Weights of a small transformer language model.
Size: 12 layers, 3 heads of 64, MLP 768 ReLU, 6.91M parameters.
Architecture: rotary positions, biases, attention and MLP in parallel.
MLP neurons of a small language model. Each row is named by its layer, matrix (up: input weights; down: output weights) and neuron, and shows model dimensions 0-191. Each number is 500 + 25 x the weight over its row's rms, rounded and kept within 0 to 999. Numbers have three digits each.
Before each neuron's rows, "raises" lists the tokens whose logits its output raises most directly, leaving later layers aside.

raises: " |", " ", "\n", ",", "."
L5.up659:544477490534505496522524495468511547489496487488495521457537526505480479509515530482477490496464513500493535473515499533513460461489497455478473507498498542465444504531513523471499491528538473530478487485499467486494485486512478493467492484526486512513514500504533500473493492491515521549428521485554511483486498551544489520518550476529444517511486471492471524495511523492508487504500495497498466529514520506490507522534434496512509494532497494508510463476490509487448464556502465466510529457467512507538524533534533495502510490491501444487457493513501509532548514495458506496
L5.down659:512489506511485440551492466528489508482450527466526520492509463530479510529483486510490488512487524493478478491514489471510492552481532506507518513469516519468497496513522472501483501488492486454519486488496503531487512531489482492506498497527521491535505501522527505522522501517491452506516473500488528509524473511471484483447559466509538517501491470483542456511489480465482484533501513468533499462489495535503485537466526489504504573514509541534541461507501461499511526486483480559457443473504513559476542453463499512523494492543469476491509501507519517491534498476448488482

raises: "al", "ent", "e", "ep", "ally"
L9.up646:506504490500496540476469496466502510505498540510474492517521505514541464502515486475521547459520542536468519458500477541538498485518486455485517491473509499529468524513510532522516483487467483470520481476493484510495496521475479509493503474497486470481522508506483483437528501444488536508489532490522493458530517502537485473505498490502470520520484510536506498487506537541517483465465505486495485483499516545494505571508493476493503451572485504459567521492535514476524485465505465472493526517514526486515481476516578513492567495457500476486514514515478495489534516490487501498
L9.down646:454487506514498517500504477466508500533534499543496465545499516493538533495512472495496504530496488502508467503529507509473513510540507460517505509518533481515496537447496473519495488531512481533462509510510528512482519522512412503479476498529485525495491515470504504487519472498488538469495476500485539492523556475502507482459456544474483498527452491542500484458501476478503480543479469527450458508463481567496486479478539506505483477494454482517492535525493507565516520434469512490486477537495491491525504520508472542477502521522531502531518500483473494492491490517504516504

raises: "ing", "ed", "al", "e", "es"
L9.up278:496465486554500502499489534495492509505521514507433525509506479531506483547493494495500551457478562489520518479528524490551499481480475490445478500444516515490475519518491505516487494488489531488519473517500484478442507516449494440520492478486480468504505483488492504492472495496479497493480491495511521467520543524520497477523499503494475518496511542497498520440499517508524502487466488501516484494502514522497515543548509555552523486527469514461481488453471500467483481471526506447518552491516531502512526473536529490537539517438515511482496520537487472484531496516503501489
L9.down278:475495541510516489485503461473491479509486533523468477556471503502461482484542508504507499544483465520509470501527463480487501482523497441487530495503496519511509541459556488524542529542530481496483512524535463488509505522460514522538490458496474538500479487524502501472572492475530499475476501439498508503514498473529503482484462543481508502499490508530483492464500486508534470505477476501530515469475511528488510484488533495498482538473484508460461529472478459496474478485509503433538503539478492510523491496496499513508511507526511539523486535512480526463501509537508566503

raises: "\n", " |", ".", " In", " The"
L9.up671:493495557498537497498490517493493578513474566436508519497494517465537526529520500501518508484493526491463558472524486536508484479474494472486473538486487529499449544503433519446515503509486467536496492504481476452536503494515499477476501463467468515504470498497506482476513510500486517536491484506490501512468473543529515504489517453534466555531502494479494510494523549519517521488514478483538518500491464517474512525478474491501491454493542504484495516492510494471448525491523497449502488544474505520494500500546485491487536525509501521485466498529489518501522514513513517489
L9.down671:506500499486526498492486489516486510494479484518509521492444470512510472475466501565493481518482445499503472515465488486513527523497509554504533478531465456511495491491518466544525481495472492488507512484517491471490526481520458524503458547508526494497497504472522506538528496525482482541490471521521522485548495523462514482470515497508526482459461512503529485541440524516513502502527497482471502461510492517453502531403524495449512542487495468525511524490490487491500541493550488530515535462517506526514501505521498474495482467528488517531538545514496521456508490528506496516

raises: " ", ".", ",", " and", "\n"
L4.up406:528506490517516481451475456536506555504553493453452496518562529476500477480491505470518510484492548490451498455485495507506503471502478474502500492474442501477489551517497504458483469516495492469479510514502489501480498510481521492431485531546495525511520458515484472479497532500505532517453520483527525507503521498530519481540519465517500470523478485490492496482552521496493482508483488487516489506492480514483525508490483497544453487519513480521567509513520516475490471562509480481524530502467523475543507474531512476508544514533533482511506469496518522513508522489505530457
L4.down406:460498529485531504559495516486497467485470491504497473510482454519504504486474482533500493510572479505545476510510472468510544503495514517494511501525481503506508516468514477500524495499488548469518498547529492494535516508460431528575507507499486470499462526522500516504485488501465482497549491523475486534498482495455519498466497517456446526486489479517505485513499471525489519498445495541430519510525473533498494513494519539493562484533482484526522500521490487532501551511558543518485529459511500486468483508475503527486468477497499493502493511489509481472501492489518500474

raises: "ary", "ent", "al", "ally", "aries"
L5.up32:483447487554492516470511539513488509474503544479466524487504464518527524486475495438477515465501499537462486530471535473503529513491496451463500519487507515499466481501494491508491506527525492490473473443522500490472518483475505475484490475512482484514567503511484518448514557477469488500463508458522492469482556498501506504501501480540486532533537522514479515496519495555540509513485483486514499532512543529485500511529503485483501468509540490471489506497495497519531514492527513483529565483525497500542494458517494524530497521465473493470517483551481489548511490531476467489
L5.down32:531479483524530466488523511448506528505523481535460502502481518502530510488522484455526510481468490536473548499483486486478525505499511457479478527545482535460500482530539491523512495504499481513473500486529493444500521517475482530492507480484461511526496510536480516503525515544476502521468517477448517497521496477518492447479501536514486526543487518487487463488491474517487487533505483514421485455493520505476461494478522481477498481500481507498509445540509483521458505489515478466512482529529505517508549509558481541488529518459508479484521511497460502562507508475497456493

raises: "t", "n", "ter", "ions", "u"
L7.up520:519501484477525471519500486491500502513542482451522466519501554466491506530512521486513475511523515492483543496503488504494512502469498497505449513495502485498493505500473486494495503528497505539494491464525463510476522539483486533500514525510474483476511479456506503499476524467526512511488509501509532474509512504476549482556518514498516523481491509449527490482465492461487495543488499519536521509517489452458520492549467518513431465454494515482503551537492489496498409556495492500507509505436477502513495485501486504499469514507522495430538452517535483516519486528483547514
L7.down520:468490518479486501520480506490468506510488491528488460460475514472499541428514527512497499506460468477522462509483498474514585497539514449487491495479512511507528489477514499488472504474519532516482480497485515512518515522501542523512483492495497500523483511533494514511530473494471459514473499492486499513463528505487483453449488511511499453517465515500481491543538496526499511505492510497458490506500543442527505472448480514484522512547491508542509508507480536463511504519522530500518534499495530519469511489561524466478507524481502500540537504477478481521513530484423550480

raises: "tic", "ugh", "test", "lain", "ness"
L4.up760:502497527525507515471460497486482496494517545435492503531501572487509487505538508494497477478467515523522551480498499508457462506489495456532460513528492522512498525478518467465505510479498464519510506511534475520463528510485494452517491479495451531492481530499491439471522489510515520489507509483496452456510498504510486493493473496543528483550478499521495483526495492484535502473564480518478501494462518519488485540579469494533492453516529475502497476523512538478497500493503479518507473519508483515503518470517497509503512566541530508463506491547521536496504487494536494473
L4.down760:533455525518478524541502479476486501471519488475546524508496547465489536480485504476486544482460516513518537558513471517499537494489499500456462532481476556462454480494445508519485492516485519550515519536525486503477492462531474488479547560474509512505498507452487484496502542533508511508487526495518545458502504497504506495476481478489552496523487539468510498508473492470495518502497464472444484493492493502529482477511480499538459494519489515515485525511490525507511443456523526506525468476484508512517495522486486501514533478538550499489447491494487516519505477517482499512

raises: "\n", " ", " In", " The", "-"
L4.up308:530515494517497506496483458454514528456515510421478515529489517472488489535489495486498500509509494499501539474534486497515478449488496510507444520471480519518484548510476507469493513521500472517476488496507477479483504495557520431465467502517472530475545514460506493480477521506493530555497500517499477501473499505492529490550521508511504517517492455575489495455539547504514500518516479503517510497534493494468487520538484519529488447505494482502503486476495524479477486504552502488508524495505506487522524476505533482501537489490543487481436477494519544524521464531505534468
L4.down308:526479503453489486502503512491520489476481459502496467501442503525508445506494491514465493504476470522503492492491513525515553563491526570513523488569508474496481502512497489508501477478498482455551503511523501468507501475519491519514505500473507497522486520531472495507502481520486468523508507522472486500488474506417497483526478503483517438505520523486497450517431493509496496465500523456505494501490499499463496512491507494467523504508494492571465512473529476522524508499500507509463485519542487536503459530567512467490507468533440484514527531521505496489499508509490537501

raises: "s", "'", "ical", " Species", "ance"
L9.up92:481458476520462515514460535479545500468500526469449520518488518527518490515488541489488497495508461458503495468527467482486482472474512459479488507494522545493511499510475506498452561457508495494444510473511502479476479530480550454509477464508451502495495528495502507508471537474470501530472519497491477534507518517497499528575498511503457500491536503513563491486529509502488503538494506504544515485509468493508490507518511527514471499495535479471499526503471491521497502474505492466552510509488493507523487510532506481494509550489533462502458482497528554499489527488428499512
L9.down92:483526487491523499501498454476443514543470479488504527516510501545529517489524461462538521502489499512486502515509477504523483500475509471473523457443471500514482490503533503542522506487501468499484460524504524485566475491487516539522529499471522478473494564519476483466450514514475451516489515469523514552480540517496536515493536511507485499465499471486520493494498501510463472535481521465504490503479527490497547515556495505488495492480556503499483497456451508500453506523494531493505486520496484493490499514500562466500520498469502528480521495494433540499489475510509509544

raises: "s", "a", "e", "'", "i"
L4.up61:491491471494499443451486464505504576516513495474502492500537533504500529500511477500500472453493501478466506491527496505498466468481491429487466497508508500494474510508512530488485476496487503506491491419500520496480467478504509516468461503497494537506516498470537511518479530485482510526447553484540512494503525515530541490530506508551483519543532480510499506436490501476512499526545480476521481491504490446450537532512491539514497486540527471458503490476482518489500464509526480510533519489486502498547530494521460499491519492478571477491486492505498484506515490512494477467
L4.down61:496497464465509468475494472480475498515487504515503524565473509473511507492465481519508519512563499530491465508495492476437509514549502514482538493488473477527482480485505506501521572511494445488552520505479530540571453496481520505514521517463504535475485508506503486506502501540494473493495486503519500503510528507513478449490476483492535503500527486497518513502512506477491544504490538465530498463481515497567519492492492497505515529461466526510487500504478504503520483509484509505484496526449429476495548504452502527481510455505521513536470537480474475508484513492520496555

raises: ")", " ", "\n", "on", ":"
L7.up388:528505473518516516464504469467504537504505506472450483506497498479484500534500500468502501462502487493497509434540507508516519446440485469507487507456473492479515506508477512522522516519547486479498508504506490516489478466506535493491493503505473527512502471510537452483495540491528520553456511476510515488481518534524539463581512504519481506484529498541465490486516510502533479525489428507544489514491501483476533512509488546535524476542491487544494509471533562475469478531509465492536537508438512496529529498506502480498483482521495502511496466508499516492493477511481526477
L7.down388:504502521507477493503481500492532476504483517494489509507501455539490538463487552502471487507511551562487501501502529504508548553477526482508535514469475512504496483525524509471502517461495498465555516511493523480507504487506505517494425510492483474506488520500476508537492504511460457549496522485482428476490529470507513482495502475496466488491446450494516476481517481506483538455533505489481513486506542489519490529471479484520521544495498505505494495485508492544479469507495518519509494507492487519496469452522485486556518496524422495546536510510522493437523531508470499505

raises: " |", ",", ":", " on", " in"
L4.up444:486453474492531507459481499474491515485516520443463507483527519493467488532471524488515497475504531474503518490515474503546478500486466490477490515493468523507488507528462508495493520499499484547430506504513492493454489506512496461484480494518511523501536484467499463487523513473512574539469499478511478478470498498552518520517546491538507539528513504508468520508555525507515499503489477530488472504520522502496544540531510482488508493513544492472522510509532551496490471513530501488517509520470504483503495500488497460482497494538544514480481470528522518490493474587507499421
L4.down444:507513526500485492462483469524478472510477441498526518474496499509516522490489480481514470531482460502509486528531501493500494546503531519503470483499494471511492483505519516475527529437472524471532531495513502502478532508516481503491492523549494522491461485517490536514512485500456480475524445504501524483487514494478481494518541510476521477462474516466537530513487505462519474505512498466455503486487514498486492522572525482486510521493500520501446509538496472502523538518442560541500476459532520486520531487492544512525484524475495517476594503467518478455519480493513489509

raises: "'", "s", "=", " (", "."
L9.up720:547489492519483482510509476464480504463494513447478491535507498503523530505508476487476489469533500466481517457481507494526507507471481495496522563454474467520489517524487475505490492461520509518472505491507467482497508465529544496514486531509483486490487538490545491470461497477495503494488535459513442517523516508508513496516489486485493461498493512527483502483487481496502431485450490545531532526562514541491514525526475469543500483505478511490539508484517465499485479528493493488562475488511514530491551471530470505475506518472504521490449512524535491483520510567522544474
L9.down720:477517475486497471494467488523461494531463510548516498505484486528513505522486490544500503532514532522492479474494517517491514530474494506496533455518488461529506480524455512528515491543469468481513496511476493509539508483489513505483519491495542533527473488492488493519514471476483473509453513525519533511499502455469484478516472522506498513487475470488486509517527504487481496499514541429502457484488519515551559564520518474470523508504532488504509550489500507521566537507509523492410509544488512498491483505470508481508484515469473527501489506503510470454445523489485455519

raises: " of", ".", " |", ",", ";"
L4.up750:480486477498533493491480472487532484459536512473485467504498521481512484520499553462483500469479499495492502495483505535502499481508463464480490494442556513503480503533474525469481482503509482499505494486533475494485452528518524453465489485473506501502542479449492511484453534490548508536475532461500474480501509481493539514563501496497482517513488483512460496445541508506498496517485454518523483505500504497518492477560467518497497499516499481473516496484530579492483453504524475451527512548467533544531492522487521503512510502533550507490484526534504518500524471503476498466
L4.down750:508501499512488501494507519560517450508516533546549503502511497537433497496526503501497504505497474464486437510480501473433508511505535500568544487506505478504542472512539492506482495480483534496518515485481445506511517482511477517564486474511548509473460517470493482466509467526547493459537487490502533499466461510485471507493493492497510506430498464489534505485499469496484489512556464485513500485485511506483486495482559483490541494487491514481497480491485494511522525503529484530464484488522497516533508505493538474508488512495487507500485457438488456490497512514477481491